Part of a small language model's weights: 14 layers, attention and MLP in parallel.
MLP neurons of a small language model. Each row is named by its layer, matrix (up: input weights) and neuron, and shows model dimensions 48-303. Each number is 500 + 40 x the weight over its row's rms, rounded and kept within 0 to 999. Numbers have three digits each.
After each neuron's rows, "fires after" lists the tokens most often just before its 100 highest values on Wikipedia text that the model never trained on; "fires on" lists the tokens most often at its 100 highest values on Wikipedia text that the model never trained on. A number after a token or word is its count.

L10.up757:491497506543480528522495483516527548525532525482529430529468463550509453510566478487469492521479472503495504502515459544539524539514522476532504479498500553489398564487495513543524497494540500489442507526505439473506458478550504553564492501495502559414453430460433519495450503565435534533528533519451489511472515499455499551484518458579519514512460548539490442429427538509453453494580469519542446470548480478561445514452520522531537500406480517518478507518467471488536514505498489483502470527515508476508484509525504500512499555486533462495448559424466375462535498516549498491507564506572494396532465447443504519559533560479486441576494476574457459445484477555508558565525498447477470435531569540487497443598561468567551401574413543478537475546427559562515555471488476
fires after: " " 33, "|" 17, "," 7, " |" 6, " (" 4, "-" 4
fires on: " " 34, "e" 20, "–" 9, "te" 8, "y" 5, "ro" 5

L2.up1244:531480561461500475502481533417498519550531495446490527477496411507491505511472448454550499500532525458472513522556524529491579496528498483476547523457484576510519582527477526515498495518516470495513535474547510451545556498504588542527459446480484550504479544459458529445538503483485543465443501495425490426433465569488456549517575445491471488455492498514544537441541570440535512533532491501503430586427497452485440507474501499514528540445515545475410503464511553466443445467517504534505499485479553459462490469488558483433536534466388487528538447505538511496506512620474494618481495455567563506475481509480532421543541511524478535411530409461472413521538417457545467537583449497457533449531525525512542473468436500439507448507496521451498516589443496533513441504515484
fires after: "2" 40, "3" 11, "1" 10, "9" 10, "7" 7
fires on: "1" 83, "2" 16

L4.up558:412495480474504490586545426502586573501457503444542540476485514498453440510479529509541554490472529478413550520454526466477517481476483452485523541544517469486459493418415453435407495555409550551467530459512508507559586471475497498534504519521412499490432553499533472550445482545528453504460491541471534546494397484524503504510457451466503497538479410518505461466499464431475438506463507470438460439479492442431471498537467426519476434489499445500530549533465545500495431467502465488488499442438525505496443476573486515556428476553451482517402507559413545471502482530544535473522528535496483532430412451456464417511516497439506465447459532517525468486538506574464427530480506499483483480525552458528503496506508531443448545478512503489456479467470534470443488498471584
fires after: " (" 50, "\n" 19, " \"" 8
fires on: "N" 31, "K" 11, "M" 11, "C" 8, "I" 6

L3.up831:503475525637459590509529439503546441444469539476469598492510471526489447505508432413484484467511521548520467519545509520560476513535487475532547407532515493466508563491542540484497534519463469498458504486479489454461450489515520473460436505482375504475484464568458503468459553569512531467506543456525529534514534529445475502477439502490534573468562481493581471446532510481483512499546443506512513514514504456526566494445540449540447509445530471551446475551471598566480491533499503466478452486460546551464491496565471536542527488530501519502467515500546497485498536494502486537523524468490515483553524563487525538524448413493485522517485434558415492476481561540515496501518544444468449516530496437485500490513530540545468522492492471492491500422557492490474518540449569
fires after: "'" 16, "-" 14, " (" 13, " \"" 7, "|" 6, "\n" 6
fires on: " No" 24, "t" 14, " no" 12, "d" 10

L4.up682:443424556562510511448426447487461525511523549522497533525536497487500453389538477574483501498469476418523517450519507481541505516481446444535526603499523463471498519473504541428477524443523453481516463500487515513533516486490530458497506461516522524486480501480455444552471507524522520519520516432486489583481578512479448478445478489530490481499540431476562497519532496485592529462518458509474465511526507562447552458467517487493529517490536488555493494493521492501490412572582505490499492592437520542570521474521531443523436512476483525470532514493567474515477549514560516461492547453502483482508495507382521541535485451515484572467529477490551499534442503526426479442514538478463545484513570549439414555530484433572470481466521452480471489536489447459509568468514454
fires after: "1" 14, "3" 12, "2" 10, "7" 6, " re" 4, "4" 4
fires on: ":" 32, "′" 24, "s" 12, "es" 4

L11.up632:574462482445474456502481502533462434442459443482438454544415512508533510456461522518510528414515552535521532493519537536552521572515607492500468493476552524559536603515398522574483480463571520453520459485445476502481565485544545554356426536540510508463407453459547521517522486530505525528520524483467512563457565478487514514558510532503470538535508522464483587469532490440543469526426516481541468489564528479517513565468505486599567490488508587493520505474478466496535509533492503493512449531517556495511506503519456538518556494508465443523527483451516458440473479506492469518453503494480492465516524452455525559478466467454485532526563457462539513449480511538505452576571487533556492535477509466517441518506487497462470489533460470510461522511480566533527523546586479
fires after: " " 58, "1" 19, "==" 5
fires on: "1" 48, "2" 13, "8" 8, "9" 8, "0" 7, " de" 6

L4.up671:485525498526542568553533453490468546557484435488487466494498482526560446478442521460506444487453520494533503483482497583474497486495470559504534529554477516460514546503532447392532551453451537575584477486557471465492448525526399505496492509512511481557446450544502509534537455520433569512478443431454514500421481497487528523498413469523476503503422454466513520500492470495540480527520482442540504483475518440502559493486475566510532450429447453506487598469485524541476510497508531485462554446480413473486487482585571471550490460568481519525439493500527479553489484562497575453518427471603528464513460507535499521498491520455393537513478474479455435516483488543537520528526458494468472440518566505487552463534489522460557547521496486447451554491563523532520484546461492
fires after: "\n" 23, "'" 11, " " 8, " arch" 7, " \"" 5, " (" 4
fires on: "wi" 17, "L" 17, "s" 13, " by" 8, "E" 8, "O" 5

L2.up1267:504520550583487469564422546518552484520516472452497547578528458496526547598511484461491450606508509551418420501567516550487494579545499504519518513532502460475499499530571461493469454459526402492372521410555521477519519469499426477521524512540440528578447489461462524523523443478457431554446510538528496507487481474459557478480451465529463507472555507502474445525523516494530504481517501522563479528418503523531512514531479513495440531518512502437539502520433528520493515492529470514528517422501477540532444513500481491467539506547442543473581457575495500474514556557495498423484523488405507540447448514455568438543509549486509487513497461478512476522464488392444503487452525418480498475499538517500506439454383527516524441520450568515522542534482478518514447573487540
fires after: "2" 63, "." 13, "3" 8, "1" 5
fires on: "4" 39, "3" 35, "2" 10, "5" 8, "1" 8

L4.up974:520499552469453449509531458492524486543503436515454535447497471608470462421519529461549460507449470455498462529491509487492476560518525503480434566511561532494533456544516508433514592466446490490409496551503466421530515432483542475524483507492483471503535467557492559570511447544448540472496468482459502521501549538439505449539509476525477398430526487505534473545510469571449492493501483520546476520442504526531482604461469553426573449492541513518478500583495509515515524504518527528470518547546510566482474526527512423533469483534465520420567553517518523467522457515492525460513524518550527469484494558544456476556468501473456462603535494496519524478468514438414472526516524534491535491460535482468502502462504462587510496438565459461510522486503513493496428522516406
fires after: "4" 16, "1" 13, "6" 12, "3" 10, "2" 10, "5" 9
fires on: ":" 37, "°" 29, "′" 20, " ISBN" 6, "." 5

L3.up491:559502511515506525542550381441457512579499472474556518499457474442542480505455453485457522469520473526469502466492476460528520490517526486507539477549469497494468545452476468472470434520543535604482449490454531524538529484465488535456478496444480501488474514541517536535486484544576497516539564532577496498569497496487478495515492552529441503482479445512445511532483496504448502554467560489485551549479463441530462534500497490526491409465535511574478502549529516430445498582571536457507458539489510469496423536514466528536461428517516507468519540529519470434515545490503511447538534430527519512534525509547549530570436552535480456587493513472525503520463466481514456478562519497524420492514569474468478527505495559478572428374483508537509515583608503570509502447520520
fires after: "'" 35, "," 15, " (" 15, "→" 4, " \"" 4
fires on: "s" 34, "the" 14, " the" 11, " no" 7, "gra" 4

L2.up597:479506569539472545535462522513506498483423515481449519508534528532547608500563511517532548544526476499450481511449512556486594558518518590537558545522492414419511496484458468508566543504541485511487498481554579495554538449456513473478465404433540516570485546517493549453554490450446463483406532561553483459555527538442504521424531411467525496472477562507485453439397527439509493527443479433472499545472585549521469537509563486539473465464546549449460490470466474486473476502518530499596455439524525494506527490523497483477403513472459502516479538542543455492537538491488529528497499420534525444498535552478513499526465514463498504498542494485452554498423478533501414473474504453488604510559576546485485466523503525501449422457473514477466481511474437446535481549519489
fires after: "1" 25, "3" 13, "7" 11, "2" 11, "5" 8
fires on: "1" 100

L11.up666:466566514534435491482541496542517466536482453466446550531493451527464488535557557551453483437464584538460546427463462527497465528503452489455442532502484482505511523531516475517478451503573534542448522442435526486489498461524538487476484493492499506516478518502518511562526439538522491588467431576541438520441550520465527546447499456475526508453491414544565471549447496529530426521497495512480498496503542484486490475516449468490475470474504591496457483484563469476501478533468517473481478496478518458514570460533508544494457554454522403538484535546497509525465445539568452487498568512489436526510469459455523485551529433499504521526505490598527470473431599492472549528497443512446548430476528480496491561544492550545525470514504471432495459514428577478510450502497590
fires after: " " 54, " (" 10, "\n" 7, "1" 6
fires on: "2" 62, "K" 10, "4" 5, " on" 4

L3.up4:503455469527458511484415454486525492499496514537508498491523494555523544507525497507524458552468478503518487532538479507545489491496521540470552556510459521474521467446471560467492497459535397514495566484558516452469465507402494509511466496492571569514461520488498560489556501525556516444400509444488428522521514530415562437400466464471536485566477575392444538361480467464543462471441471504517546443457464501483519466462567591460504574471530408551561450511522456511483462532541486458560515420491469440535552508465542472526444500556433418503474537534504449490545555556485481474503498433507456541566490517511481504491429500527504486533550522479488503492461497501523455544495524433475488466498564440506474492527491583512469530509481545497485491554551541530499509565549447
fires after: "3" 18, "0" 15, "4" 13, "9" 9, " +" 7, "5" 7
fires on: "6" 16, "8" 15, "5" 14, "9" 11, "1" 9, "3" 9

L2.up40:417501562563453530522518506477558484447531466554487457479539525516513509504482523472533553515469477446497455466518500534559453520501521457562526478490531511416524460543493459435447532490529452476542436477464455455497453538511525438495513527464470455536472500470549488420461538486513506438513446482507497487541489489519467502568513506470449429492554561461435537457498445546465494498496512498455558544485517553440422517452444519500507482510517476557513523457588570520527409503439508518470475498573579492488577518538491500488459497436475515514475447615478525469475493547537444464354530508527434514505546524533496563514495480617490560529524454448494519500411510546467466449490476547493493503479517578479489464435497532517447523498467464533456556497505402434580483539472487
fires after: "6" 16, "4" 10, "2" 10, "5" 10, "3" 9, "1" 9
fires on: "6" 20, "7" 19, "9" 14, "4" 10

L4.up1140:455465440510513467506506497512472588526564527437525513531477505537533574508572546436477443527519480543536527520468584548481486468480485512499490503532526502495432509535445584496534521429498531435503547506539442527541479440530510491508446532536474539541502492473507515560462530519458583472495529521512474539536507495537572487528530448559565540462509521472560506501446435510459545519453477490443492465449486519550525382528575488486540509541459470549439529512584580436512518479470422540493527480530544478503481501556500457483462483471546533508517542522473577485524521549645536512475551470546470431505538486494533595388605529514476483455448492549486515423466516556483418528523510450472509493483509467498431539476560502549451577510487538468503568506494405505486476468542517
fires after: " " 46, "-" 16, " \"" 11, " N" 7, " (" 5
fires on: "r" 20, "g" 16, "ur" 11, "a" 11, "ro" 11, "A" 11

L9.up711:484531591481487514444581485498495500469483434409510467489442507481483503557466521473531499513435503546487490483523535557607571551502480476468485525447533483502468536530444459433445535517467547498501474562505503534480545560533411478410554598533485498562502446517458461435503488432483439441530508532492589485481438504497546554488542464589515522451466490437535542512498431498506413527574498548510528538523523463509504480502535474514453509528498473497443527522519487462428473497577459506506468478503535526486434470534476551443482492470427526461558495546510472459468552523456459460485459470412486501502470469544569490494562458558448502503458476552493382482486407506434569506530445550459517507487459517429466464514448528475426511531469549567503508537493400496516486521568500
fires after: "0" 23, "5" 11, "." 10, "9" 10, "6" 8
fires on: "0" 17, "2" 12, "1" 10, "5" 9, "4" 9, "8" 8

L2.up1142:526458483539471436420408480535544427555503434527488471487457503510451503446475484502499516485524455473559522469536488505463487531551470510499536537528415409423521587449512590534459472467538467508449510546453514485546494498436449525438480479484490493572462453476500499469502535419531441484505557552438503461480434459486551480523510505474507529599446516502521541478534456487551480480405517533530526496515535488451605544482476550496522525478497500533522506447533447518431517486559574488492439525476472444544505471579518516421536516432535470456461550459444485458568504544453474557561457465450552532501505517582535517531497523461518541520475507485498424533562556465507487534536399582535482454463504473490489539497537523501448480476467574494467545489466467488485555496588501
fires after: "\n" 45, "." 44
fires on: "1" 28, "2" 19, "9" 12, "5" 11, "4" 11

L10.up1029:529491541467521440515510497474524539456489484486493522572520420468486507539516453529501503530512464468520472501557441545454449560473514553496469537417435496516464518456541487545558459490522565474523508550505522546498580473493541528575596520526411545572414420501532510465365500485501476485562545498502508469487544468463472402490518484504551500483456554476451454451466510490498536448495530533484469499533443474511543531523471533486472529536488534554522524526544549467509460491522467465521542529515608399560504534531525511491547493506490493462518515462465446549427457572537552524459493492456434576544507506442593535514498453482544556445532443527492470544530505569554487475457442496500488466494431524476481538536415582473521512470539509491535541505458563443543441506400459
fires after: " |" 26, "---|---|---|---|" 23, "|---|---|" 5, "|---|---|---|" 5
fires on: "\n" 57, "s" 11, "d" 4, "G" 4

L3.up985:477495499445479466516392478459502466517478528476484523442407505428583500467426515537565531528476557510503500496469463440461485566432475487513527435488418531464445613437482456502497452509484511512539432473493510534439539438480517431453454433498528527441500489436514494506499469587571470514432516524447513541520536438451471465452531520519524512465537517515483515548563501480600515517524452535573526582446461470448543450479567511533536436501599524571502462495461487502533524540501568532508521482467535538447506493543421497492493529526507482498534553520481513524552551479468542490527477430459559506503492490471506572512505514508492517524504472469522490483514514451492519497470442540526504477520498522531514546515490468495483430476539503481552498498491536486422507453459384
fires after: "'" 56, " Edward" 8, " Chief" 6, " King" 4
fires on: "s" 90